Part of a small language model's weights: 922M tokens.
MLP neurons of a small language model. Each row is named by its layer, matrix (down: output weights) and neuron, and shows model dimensions 0-127. Each number is 128 + 24 x the weight over its row's rms, rounded and kept within 0 to 255. Numbers have three digits each.
A block is one neuron, or neurons of one layer that tend to fire together. Before each block is what it responds to, as a language model described it from the Wikipedia text at the highest values.

Responds to: Paragraph-final punctuation. Sentence-ending marks (. ? ! quotes) closing the last sentence of a paragraph, just before a line break or section heading; occasionally word endings like -ed.
L4.down608:178078153120113097128130135171114134121155143142124103127129142144152077124102113111156166117156106158107156127090178149093130111115121135134108146126129119150083130144094102121152114155117110108124092124117100090091139117144062148110090151125087151183125170078115102148129130143151123114084127124139095123135131139139119091115067156139126131057159147160147159109163176155161107112122

Responds to: Table cell separators. Pipe cell separators in wiki tables, chiefly music chart and review-rating tables, plus scattered mid-word fragments like inter-vi-ew and R-ot-ten.
L3.down135:095096119105110095134106116131118146108134120135112127154119122111145113111112121094137112112130120192116119106130082161139124149103087114113138091122091151089138126108122108157142157168138105117089117171161176139139131115108166125106127112135170158128103110142145128160068124131105130085136135134166150084132124128147135054093111107087123114073095117159117122144158106133120130155118
L3.down418:118137143153083120118147147138125169137116149116151149098130178145152130120172113149158099137118162086089143101129151140117078156148162130119134146124166129125122148122150148122134150121182097150136063102140129138126156112102126155078158124144119115153180123109101119126108160129118119140120127080125151076146128094148136169171117147138129099162152131137097102167131098162101156128148
L3.down563:125126136167100120127139124155139123145075127135103124074101153092098124121104087099124137169140089128160120129180133107131140101103133111085137094128098125127150129186116132120124151130134140137168117153123131133157117137165128150133154137144169138145075124115119138127090131071078124137113114150109151139127108158142132141146086142124140125117136128133133133156120135134140142179093
L3.down638:198150144084130081096100111132131078144152161105091111152111168110113124123108150138142128151135129145118152133119100159140167128143164140097124137135140145087133113130123162098139093119153150142121072125175120132121092126123149108123154101123088144101122136091128095139162147090142121066114156124102091175122151122163101091139094121138153176122146123161122126095067136106151168112110
L3.down716:118123167135160128092158137079181155123128172081106160101133110163129120154106093121135124121094119072149161163146136150176177130133091179145160135097123155133125148147150197114202155147114117147073118093117148102183130130122170116148101121154162127122107131132086106075098164106097138114149141149122091137137200126092134113127164107134144103122149117121160141129113132137136097097144
L3.down917:117102104101110144117122135092130097140117134106101130148129152121141124151147118130116115088120125096137092122134121115108118107126136087113147170126100133122110135121151130129149096180152123097072172175109190142160148125134149076149126156117129105135122137128136104134150142116133168145140118111108084091081120144145147148108192097138114198182097129118173146141188140148120122137109
L3.down1036:095141129125106111156114113149139151142143107123143181060075130118135113145162179084085117170133143149093116157189110105161125119107115122148149145137118107139117131148128108118144151086158076103099147113120100142135085144127117151119089138159151131161126141169175136093140091111092162118123079146140134109127159141088108112134200112117099150144119085120108122094130143156089173167141
L3.down1387:116134168100068131134121116139120161148122122164126099163093137136118119140110133157121162122127127104156128100080182139161136100181172103140104088125127137141121105117157118135179120177092149124105123112102080133129105166126084140101102174153131093150156141160096108137108133137061160103169126138104142126151161136125159138131147161090120182160144098166131141126106098134143171123110

Responds to: Sentence-opening word completion. Second word-piece that completes a sentence-initial word (I+ts, I+f, Al+though, E+ach); also closing parentheses after birth-date brackets in biography openings.
L2.down65:147105180126100096075122122126171170176139148160126141101126151143113142127122100099142167174109151121133180156144125120134125117142091108116082108086105153171170159174128100166095144098144140137072142146157128128149134145119147147110136203114125165147119126108121121124107133151113140132123139114100100168097129127123103131093096109140101107156092108132103126114136091150137128085141
L2.down101:112074147080079127094119116161099116089080155137090129113165134152154138099195122158121129146121134145113163136131149141114132150150132138115146163155137123152149138098136162111104089129162140111078125131121115129142097164111148115119105113105137146111106140131132130136151115171160144145161077127133151131118124120121097134133149114140104087110146149081133105129172158140141147116115
L2.down980:133158144172115131131144135182136151150172158083123095112107122139167141117138099137100135126170160174150142127162139151134107130116179145120140117124133152165139122154101166120091096127139115126097132079138104105120103128134114127099098102120101102076133153101143157149139122131101150115128124122099154102208129158154100078121141119138108124096122146109118114116071111126153158117128
L2.down1072:122108130105130119126109162141136177135132141155072113183134130157118160118142162116102114159129107099117117119179138129124165137158137138149128155124130167076107133096147095141102116083175165123129126125066125115131119137159192126141139171156080115130150149171100150118124143153142159125128144122115125106111117149114100172124113125127129132138128102108123135161130110158117091104141
L2.down1307:114101130121107126131140134175165163100090141127111095142085097142152150121159121088133145098186104112102125144072170127128112134108178128145138134136134122114171160184107153127103113105127145174142156132170143140147097118157156154102126115073148101080151135127149104122115165147161135152119148123106173106139109134092143166123151138134088136147128137102113148161104135078115140154133
L2.down1329:151086126114100085146125152106143129125070141167125111091114178091111134105148117158140163116126119102088128162118118128129128138127157093089132145105109092122136140210152191157145095122129115109145133160120141094143113096139143147151135104105103158104087128119160143108089135110109093108115110153149152111092096132142104155150141140111108154114103114114107121115137146121161182086170
L2.down1404:118172150132089129167140176120126105103118125149105108085130144170143130175171137152126151131165138143127137136158157148113120154131108131120138153154128099126142166119084110139146086121124150154140111186146117121113142167138170120092068115146082119118133126121140123159107144114107151141175126107114145124104128120050138119127103076094171098143145136091194152158117105122143123129111
L2.down1436:129110151125106137108107152158136150135159138136119122136126138113146114170126115107131114128141181120159158176114117127116156122145141165137132154108141122143096155149137157160121051094143176139121067092180157149148121132115099137134148104105129101124097110100132146126074109113153158119148127132104116179096127117141124124149120138138145098073113146123159142117105120140155148170134

Responds to: Media reception and ratings. Tokens in the reception, review and chart sections of album, film, game and episode articles, e.g. table pipes in Review scores tables, the period after a rating like 6.2/10, and "received mixed reviews from".
L2.down164:141115129116108121134144112097124134132127133163099153157121149146092147085149144109081116113127164171094159130182157134122119144134158141143127125126124126131123107168119149145121139158164102103124148115102128165130050179154158105119126125149152099115090160126109125155127098121140092116167150126158151073120136161120141113070105124120148130104087099095123129128203114110105160158154
L2.down243:095155114116177096128163114152139126127118101096117132127123164123157123150124090079098157132100125120084116108146102101118118118103109169122178153139101130105121154141102136148146121137135129141102109126150107181166128118146159141112119196120137119159086177145133177087165114167066150125146153116137093131142153147126163107120124148136157126108100088142114153164132095107146134135133
L2.down614:112108103088147101128109116141176111187118111152111139112150144105132121136133124130143108134108117090157127117141110134077136182106071110091156126063119098115183144113146104144132106145150132114122160121136074144098117110130110171140103163171130116114115183129135158145105134107132156124082134166109145080154150120106113110130109105114136132140118131181152166199103102130110136166150
L2.down985:091129144167160108108112138122136136103167159131113183150116133140170132109097127115128099106136113146134147128126105128147135051117082133083124155133106125111134108127141127073115164145109137097137133071138119128130164111141150145170172140142147119137141127179127125116105150139164126126100150115123097138169121118111151085098115118133136134150124114158143113103101135171134146142083
L2.down1161:149165112172115137127121099092139109163132119110158130079130154127153142154130121084104159129142127111126115116136155140127142095111125170137120146120110184128118112116129111098107110138126124103109161116135137148138127085141166115126117097126181126111131106113097191124119147144106121128182135134114153119149150143123117078119101116139118106082116086112088100128113116149169130147098
L2.down1247:058191129133076130126170147168146115142074098105140121119108163116107128128135103101174110138166166097086158130143115123106103120133097174121133129113136169138132105133133128103159141077113126106133133132096084137113126103158149124180124120121110138122120126173138120117106100124112147109121137144180165114138118156091146182113110120094103145146115114126153153152133094131128139133133
L2.down1325:123150155102109136123149139125139129133134133151141106100130124129108123129125113145066155110102090169114158133122143114102106134133129138133127147158102100140132087109128121150129115153091131156086113166105084100137161116153144132128158180109111133097131097166141130123082116095157173111113087131163162157152143158102099132147145121119116149152178172119135095166111132131102103160117
L2.down1474:088084151154146159147109168070113099145118099115107142134158118127111116156099163122120165171126120159097144105140092164137135116073130104087151115135096146139144107126128197132144154125130154079113154134116199104134128143152124082106139109126150173111145116118099080108100119122100126120141137126119148130135145124148100118140142139132107111102142147105139180118138135098164071111122

Responds to: Music-article word fragments. Mid-word pieces and table tokens in music articles, like str in instrumental, op in top 40 or pop, o in studio album, plus track-listing bars.
L4.down1252:075080138128140135101135129103139129110102064121089104114076146138129126139122145116129118146079105126130145116136119113161157148103098124145152108093112155083134137079112106157154178090146119138140125147118139159144114122150172118136081169104201117160121109117137125139180111170102128142166150128129114092089147168095118132129177156098103135153124116151130165106185114099104097124099

Responds to: Table header cell separators. The pipe "| " separating column names in the header row of Wikipedia tables, such as "Votes | % | Seats" or "Team | Engine"; occasionally ordinary mid-sentence tokens.
L2.down19:151099125144168187167118133104128130118127076106137158151149118105171135118080090131121084125110099144126115114147166162105103172161109152121093093149135101132118172139103142092132109120123138098136118112113112126099171123155144119176131126189134129148120122146133076118109125145178109176122125091145124163165130129139150163151146114155148131148113135121136155111100120100077127165101
L2.down29:085128115126117117156074136142110144106142164130111112137105160130156109114122149131082145128123099145092114160144112120138104125127127140114137130151082148126110135102141132100098138113167123160113146143128160117123161116127092145186155159132099142159155090092140146136120120118113124147168122123122118149158108157139164105133138146155111125205129104144126128128145139113099125133116
L2.down273:105048107142125158131155124105112140186068091107123096149132118126153109168156138132117127152149152165143126140153184120150069113144156133139137138100130125117116171128177154104102114129104141133138153130136088100145146077159157124154158119133115111115130132134130122099113090083129118105099180148172120131120126094128131103137141114137120169214115147116118108136108097145135126116136
L2.down498:152147139120118120129100124133104128098135120130095113158134083131152177134104154123118149095125148182115102094156096118153128136153164123104137132141109128118141127082146134160109142132151133144129136174139143067135176121121112153164139137098125143124115162111142116138136142143157122109094149154123122161127077161132119132153150105140106143120141104120142140184132137127163092178146
L2.down1003:121128093114144150149128080127098138143126096152135102147131106139139138138118126154109166148153167130109098109162124103089122104155136128142084147137118140141137111093140166123127115145116132129138143194109180093115135135068125093105117152111148128112154143102127128145099117162139129100110108101151108145125139109164143132174132100111117161161130128119162114126100104076127163193150
L2.down1106:068181051093140134161135114149137091103100104135135154104111132122162144169140104119137141134109143164129124111132114084114105103094164118130115136109128091166111058117122154168101098140116122127148150166138154111137091136078121141153152108155105117134137137128147098150134177140162150130132126076114119135158114150114134097107186104146127127142110120128163165136118128115120109122137
L2.down1147:123147090121081089115091111135152111106104070131135117119126148134142172155148097101114138110178136112098159152167133128128140146155120149100150112128115169140160112129193131127140124126122115137083156169139121103135135144128096124128156144078043121109087151101130136093121105138141159148151118104135125110127129125134142151145141127142168083129168130100114090154095142133153157171152
L2.down1481:099097130118136181140148146130088138135132129156117129143120128135133153135144102123114109120099163107131146167113127118118163128150185083109067180086158131136105131145109119088154113157096074118138115104146101091122131148105130102121107118122122142116124115169090130132107127100124129139156122105135122079109138148128119149156081157142118099124179115155177142094134134144085123174155

Responds to: Paragraph-final periods. Sentence-ending punctuation, mostly periods, that closes the last sentence of a Wikipedia paragraph before a blank line or heading: "overseas.", "role.", "teams".".
L3.down51:123129101119119085150089134152094108122166111151101122112143128145138136119149128158142139148172142143134100105139119132164120101101106113118154112114124177142112138174094125118124134107134152101137129145103113088091117157126141128118107144155154135159099137130164123131142112137122136145119169101127092115102135133149147069120164088114115127106104092148123115105106154125115109091202
L3.down213:060147097107084127134121101122094160159161129133125127111186139149089119121122141131132152084106145136172141120103113119141134089151110137132133091130114121149132116149094078126098110101113159142113155115101161125113118088126137168147101114117148096155133114129131145173152143106144116154139143128141155127103103155132151107144157146128089155139123144135118151139145144129156178110135
L3.down566:107144118146120149110093145072148131098156130078108088127157108134141117127134129105097149109156139140120108100150134127182161073159143124101110091159143107182119121108078130119107132126091111126119094143153144109143091104143117134106170146136088121140081132197145114117110119143095094165113154160126122133132125159154159142106124169106142107109126119125134134067111112124177148092156
L3.down642:205137110091079082185123158120112121122138123104114119142133165113121132101146095137139160154131123130142139165140155129150123156112131103093120117134089117134139074176112108154110156137132129145180102106124107131144156118144131104083112148134148162115108183099132119093132157113141177165122134131127121138189161098133117140137092134101134133092120164112144170171117163105117126161093
L3.down809:190129141123120098123130116166092125123111109123153090116146128122160103109161112125139152123147158115078118122112092155126108091042170133113101126115129147102107129113144109126155126127135079162085143126130133095135154139168104144113103170115101122108102150091182109163104120120157112122097110145141130122166152189156134134133129121106112142126102122122168144164128181131124162137119
L3.down946:079123128095146113119102153155127101101096100115167103125131100170166087146142115102101120120128122120135136128066119135152119073090094130137121131114121131171144112118132125112137124118157127132106154089117069132179133098132106113127139203158115133116150201101127137161159116160112137200096157138129134091104136145150124140125129092164149110101139149176151133121145107107118109098152
L3.down970:095114159135157170074121125107137104122132137127079081137162121126175134101138151108159131162151116145127150118132110100154155141149120140105079140178130124110104093102126124144125127113172129090078100135099116118136096171116092146126137152141135124138088125128112125074122133121141165142137149119157130158162097123107115121149185151114092141115151128137090128107113091124108158148177
L3.down1189:123074156099122159156145123124092164166129105120138141116134125133131086093090126119131148161158096146173139089147082154080100111121132206118120134119146133111067092141126109156135111155106115157127132109110141121154126130084131115120134149142112147155128160119165153142110109126116118107084155127169122117123152134130142124122144170138137115119128125150132109144175139106155147151109

Responds to: Paragraph-ending periods. Sentence-final periods (or ")." and closing quotes) that end a Wikipedia paragraph, right before a blank line or section heading, e.g. "University of Chile." and "faltering teams"."
L2.down195:196134097104103143147186130144123149127149146114150126130118156078113092124113136141142159117153129155090120141116126159153104118123146133151126173089128099129141137135143196117086145123150110129146086112119120144135127175109160134103095128107099142172093157111093131158147071120117158107089111131110137129163140100165136115104101160189113124106127120112112113133083160154133124088141
L2.down202:229114088126110097174152156115110140149128124171113130120157108123117129153158150156134140133108176114135121099097161136133127094133129110160140115134117146131062129114102121087072111094080146129138126144135098136117114140154122104123105147107101129136091130101163146132170115128128116117131088136130121144158137159106157147149123151123113114094147143132073132123134105123127120120120
L2.down311:198097124163097149115138109111138088112082132096120153124151164132090143110143094157154143107125136118125100149160147159111121106102143137087113106126178114121154125109144143135163144117090144140121132124121134108155114150115134136132145157129126163157178097099095109107143124132165139129141162145114117134157096146142127147135164158159172113152181142149162157122134102110116169098116
L2.down313:120158096123139121159169149109112085105125115175118168117180130113091132095132158151151109138146122170115144100186102130134149124125134110183121139125138149123161107116166099125127173093102162140142129122110107138130127110127091092114143127116133097152115157100123124147073102106178130115142145115158082109137099152125099155107142126160160092114109117110170115115159110149139095130118
L2.down583:128109145202117115120123114101121096132116167137100086111103147168101136160107145163153146101133131161141121100134150107120112091090148141180106099108163126102125134117121096099130095091122129142106108134130104091147104132132185121101134155115124164151110145146152109118122133160133173144091150138129138161108129135147119109102095100126160105074105130162160132128147159192139175127087
L2.down587:093111154149129097120153141106148147120110163088125129124153112129082126146091120137150142166088148093113116105114116096097124163114109147156085099113104143123072152144118105125090137106117104128106105120145169100122118159129115114160134137098155102130122152120129134159132085102131116163111119125125093130154192119147127140135175103149116090121157133116102126160140129126127113137143
L2.down960:125147142080069153153129164158151128140123146149119138129133150118130123141119109137162192129158092114126113102168140161097119128152170100110112112139096141104149144118188128132102096068156118130149074101145180098148164127144121144089101145111097126130118123102115128086117115130108085137141204121117121101141110123139102109125133114140146136116067121106157160143104135126118141138109
L2.down1438:229113132162129119168174111150096154078111120081112098120168098146113149168096112106115126119164166137170123145119114171101174095075141149135113138100155150139122132136163096120149106134130107135166137118130122144174099128153134065103163174095099135149136121116179141156119131127123118140138080159112115123133139128149106111147166177161096097099121107073114091159091128144142136156127

Responds to: Noun-phrase determiners. Determiners and possessives that open a noun phrase, often sentence-initially or after a comma, such as a, the, this, each, its, my, their.
L4.down322:152116127098121148136107155147114128130102138108115091136139121131086108147112123139165094122125090157157138135125170108096119127177123135140117128126125113109093151134123169147107133133102133103119154165150173102114131103153120140170079116120163147127137118135102090155128087100111120108149102102139175129138171111129143168151074107187134113139096096129121109193126146128138138137138

Responds to: Second piece after capital. The word piece right after a lone initial letter, especially L or P, in names and titles: L-av-oisier, L-e Défi, P-an-athinaikos.
L4.down674:136140114118142106144138150143154171102114121112145119118145150152113109165146132118148160099113094099081141155133154138126103157142141095149121091113119099110138154115136084080104100116164100121136128159155159144111136153135123209130088132130141128121134120120121126128117162167139120122081129089114158136105137158173135121119117126102132131139138120116125125150146107110151166148144

Responds to: Mid-name abbreviation continuations. Token right after a capital initial or abbreviation inside a name, mostly the period (J. Long, St. Louis, Ph.D), also the next piece (M-ickey, J-udith); and cell-separator pipes in numeric stat tables.
L3.down8:085169093137138105202113158124127113092141088137135126136109116138141082123155150141162113152147125107113143127129116114137138150135107098166144132143099116129117103130178094131145127081130142127122149084141122131104101156178110127117125116130147179128109161110109100134141108148121103108135109116107134106148130124113156108159110127178108084088100158121072091136084096087106132141129
L3.down184:115138128099115165148156165162116126101124081092156126151131132167088140061119129106129157101132136096133143130103120130158133126099125135135107146153112138121130111179118127154136160124093122162101114120122143100069113168135138104091095119124121150161072148132091140142114126105112118183135114120127103126170114096115127113106124166129061127160114133157124067141094156119131133147126
L3.down585:152128152175148148166122129139142171084105148135116163152131151143106137126128093131117183152143121106135143107155132146169147145152111099142114107112121104153166132139152153094151131149112150105167140146101065131099101137147143109127140105118141149121118150120104116133144177167103137140156114139144118152129123145126140132153123122120101110195125105140079108133093102167120111099102
L3.down863:059173115101097137101118101121131124096157098120154125110109120126143099121114150150132128098099072127142115133096134130095109131103112167146131123128121115105113118114127134136120143089135167088127136083117117143113141122137124124131110117156084090124160198119124125135173120103156122120185124107113122146148096138158141149144140125124119153142157132131133102094093096111128110102153
L3.down978:135115157123129101107112140121123107103108130159104174174113128082117103184125115159140082120119100093152150134146104134134157109115123143069171144119087140115167125124145124169133112112138123128128098123174123152158156118128157097109156150126129135132121160127102075109143132134110111081125175153122057116119164117135110116127147151128137103147136137111095144089130136119121108105107
L3.down983:134162154110087136132133135126134124144111111095148110108129149172095180106112104142113137128124099139104124146133163096152123123140127124175134172151139155130122147132163119117146109125095089152108061093125130126124132149094094145117079164154089128104120093104109128147123119094095105159128144147138136090096135107164135082090153140100134151174118133119164122115148080129144171118125
L3.down1167:110159166160119111114170177126142091129129103145139124096145152108129131119126114098130098160081128130122112143152131126121122168163115094125131148105105118154138087128130156125114137116136112087096134102130126147127115142171090152162154112110140111087116137097112157121125183104137136146138108135090151139139131171142118135133132131120100154123104148117131095079065113119125086095145
L3.down1306:081150110158167140139162090162113117109138125124152124115160115108143106073138133148120113115114104101152195169090153128174127125093096153190131109115133120130141122162107137143087115128105110169149159163129108132091114102113177115137110099144117139122098123138113160100147100120130138093179132094120118122170087135095144149146122159157153130120149126107130146104147105095126178130154

Responds to: Determiners before nouns. Determiners and quantifiers that open a noun phrase, such as an, a, each, every, those, this, often following in or a sentence start; also table-row pipes.
L3.down75:095156103146108163133107126114193130092127143146149126124102072090158116120128089120088139120119152137141113130163163114121146128134106126159125145162133143159165060125127147082093106109172099070117164120129115100174145132110114129126152182112150162106140136144114158087138093129121126186141087122073192105117134098171146138123115136097141103116107185135083111104111129091145129099150
L3.down86:081112127135108141086151113155084129100105128137093093102119101172152129129102155144147107132160123115122126147165106148104091126131140117133089149122133127151116140106130140110122153126126129156140184131120147129121108122124164121138163159112135108114106143120132157123109145114114103081097118140144162124116091104154114119136144122169121166178103107112153157170113148088112099149099
L3.down185:076106100143125170125072103094167113103115108135130084126130126103111136117165108136123160105126126148161124123114178132126125105112119133127201133116093105120099114130164127120162148134122089117116136096189105076114074109119141067139154149125138157141130139147134183126147130100134144133106106123155112095129107152080117124133087098138103116128105128137115128161148107106121117107119
L3.down281:098071111072089129106100144109120118170131145154156143142127153119157110133136161096107134144116165190101145171158122124117132092110159123165143173133105109090182099136131127118130111116146072089134108139101105122102149119144120087140153119144134133149138113176135137124121098120087145143124086129099135164123163162132160127104138108112119126118111167123127133138135156157139128109137
L3.down1155:190113082075122100140119106135135112121161128117136097146110129148136110111141144105132123114119152144175161125116139165160152088133077134115161149126106140149115148147137108154126102123114099113094130158131117128127168148128117115077112108102094132085147135122138143114108082151127154184146109146133129127094104137120163072175162140128103112127100110159096127124126160129147109093099
L3.down1248:101113105164146134106149099150069137152133086162118158144052147120161098189156124105146128104085117133115155079116148124086087121155124068176093122127117161141101129142144139143148158138099093145115107087129127142112097101176122135129095158168103132131112094137089106106157117121100138153147100073108096091145117094125123096096149125122145092131166138127144113132096127098171129136169
L3.down1477:145084067172092138103181093102143114122175091149135119137106110137135127127130166128095164136091072120090113121111151121105103147106145155103102115113137095144106147145141125116139135109093133123154085118120151103147078126191080130099165124113110119153134134140092144141165088152130108140118127113093160120149177094156163143146146124096128145107177145101107109132100150117145158143123
L3.down1491:052116124102095136085094130089138112118097119125151090119115117138093133131145136103148109159111088140079128156124140125137146161140114170143141166154111143097168134131089132150093124135141105062099087164100144171105101103120111172080119146143148119157104124141130091076095118142145155122135170093161131123120054118099118137137116102116137144117144110110128146077114132141151114167150

Responds to: Word-internal fragments and table pipes. Middle pieces of split words, such as ish in Wohaishi, Yor in New York and dep in Independent, plus "| " cell separators after numbers in stats tables.
L4.down298:074129141116113149136126080098090117155152118129135139125118161125184115130159136099126081102079147147151161158137116135126126149133084131171140141149102158137102126155138070120135154131113127118196145111120145106079115185132139107119126143111122140129141086106143144097121147098104155105139099107135120138092154112158140114121184111134117131124127133132170105120097112117144157128085

Responds to: Fragment after split capital. Word-piece right after a lone capital-letter token, mostly L, as in French titles and names: Le, Las, Lumbert; sometimes more/most.
L3.down38:169147118126161128124168139098153116100121144123119114118109189147126120141120116084101166162124108128153134118130103119142155170163145127110143127141172127058157122087105120107127109088126146114112125118116135140121167152145159111161146141156106145097138143134139139150155107119169129126134141141136149134094115126153088180164150152120120118103088114146156116112129126153110134154110
L3.down98:186074125161133121165145085158125168132131132137141101163130115118142127133150114136124161109112137149126103135154118144129136130111127118126159140074195162139150106128108130088161149116107130108147140140123109099164107111121122135121143167156143159091097110144123134134162117113130113143131167145103148165103137134142079141162106130146120175134144092124157158118114120123156120160117
L3.down107:102150157156160149130143137133111132125100132110125117134098117094116104154114193121152105121113129102138147148126138133057131112123159148130128146183106094176110120127153150100111122084160145117106103144106084134122133158138182141129151133131129089168107119174115183155124137136116109118149114139149124104141153163121120166170130139116144149154115152164120171139128103150105118106107
L3.down312:101152106135130126093168092142153149113104170103123119110133140083156145123143166049180158121128172121140101144130111146136107080150163147111136077086128111131135100158139138129130154087151138179141165169101119099103140130125146126114141117161129117093118129129123135175113123154153126067166112099100133170108160145114126100073125135116142149162128115122136142148149126110107125130145
L3.down320:058116178121090144101162139132119155110141134135098138091138123127124175161176107122089177154125207152149088113150119129106112104115151155089157091122135110136103084150100142132152112125136134160132146103122120105134135153093112113132094088122137171082096123155169127150123126137138126153138125152125138131116126150129141144087137124143141119137120122107141124116099104154164138155122
L3.down330:141183103157097130133140135137167105099145143160137114107115163116131137129130092128123165101126121100095118118130105127121137117109084142136123119112138095151137101139136140134137094097117130117173122100154121145114144134128155151141095103131157133143043134099110141126108118133134120093147143154088173193123123124115128130106101135162112135108105114143110111183127143129103134174146
L3.down1224:065115155138130104116130142153119133093091140152106150113097173136132163132105089105136097172146134123118101145087158109183075171121132147118153090146115147130113138135121155140105131112121119113168143101097114147094090121121098110125146107092194162090154130140127089108143144139133123144146135115142110137105151103174113123129116152084093114160162094109157185173091114117085101145140
L3.down1246:095104144172094147168148096117150092124135153123134126117121113120159139126112152139114121125091147122155102158120142078183132126126108123146135100124184142123141134110131116112166119114129186139118110134124159104132144122140133155099086085136111146133143119140133168153147142109108117090139095142108123131160123113138133139127172118137155100149162146094113142123129119097115073094145

Responds to: Sports stats table separators. Pipe separators in sports statistics tables, mostly before a row's last total column (| 0 | 11 |), plus some tokens in footballer biographies (side, who).
L2.down433:102119127153116132122138093142114156137134152141143144127115152156153152150128099135140174127137161108180121121144133152125110109154161126120134146086168150126137129112129124127138123124147103135153078114108182136135136108156129127129148125153095106148119151099153135138116169135123102173106153103099129136157095119138140118132092129117096089126112076166119136103115147149149096133111
L2.down568:097142138111098117133157080140185121173071171104128135121120141163143123154109149124157133131126122126147136130115115132137140115055126152107089131138138095173165144119159144150082085142156124143144127147143139086098123112129116119118106148131133106132140125136079167146146123132108134154150171123146149145099151108153107139151138124107122102089129111112146155177143114119091100099121
L2.down623:081158143129092106117108139133159155114125167110121149170073130134110121135119105156163133111092111124139155161160132114080126117186123139115120134164120104125138140116154139120120127137127139130148094127109176104121115142108081090095094086132137107097115104101149112135125164113108125132099161124143109101149101135128105158148143147149172136163161127131130120102121112112094126118142
L2.down753:107117072163089140124093149150141152134131062177168149122124116136143129123110164147116114095099117118139148153114171120148122124125117100136119107086174141130109138122127102141142111163108184125140134116104143161118112130099139183162128095146181092113120105149127101128143135134091107088144128158095144165121110183137149111155140139097156151170132140139127076072095132153125166158133
L2.down958:116135097139104131168085151140149117153129091133152098166130096130135141131148112137103138113091177140126153147094131134151105146164120124146141128135099134094130104127124100112147169146099124157114135167129108141154138142068145152090116086133155118145132117098100094164117177155111160127126090097168138131079186159089083148118140136131137166134127133139141136139149152117143118118131
L2.down1469:122101140146140098153094133153137103154098132106138127153127184158127154158114128115147141077078144162161165136150147140097127127150106145132137159151174112182148154122154091142140147174102117108160127120109122135119151134136118131118112149103118101128100128158170154146114125096109156107119123086164102111150144113113111097143165146113086070133112111154123140126120148130124122111165
L2.down1524:090142114145101111170103129158114135144136153159138122153152125147139087119062137122165162132165111131144126119175124178147134133193124138116145138117158109158178091137168094147148122104122169139117148131118112143122118077154111129115141128150123143117096119119113135077091139124132140103150107132096108122179077133133157160129122113167084124125138116138116181138159171128102146110140
L2.down1531:061136133137135095123131128108128130128074132114157148131146108152133140117111108134169129162103118130123133107093146118111110124143106154130096126162143139120130121116080094118099104133160099075118106155093133137109111146124105102123129077107155118119102101130103125121122136126062150152129119122161095157169090132117154099179129132128151127177127193136177131177151128127114141167081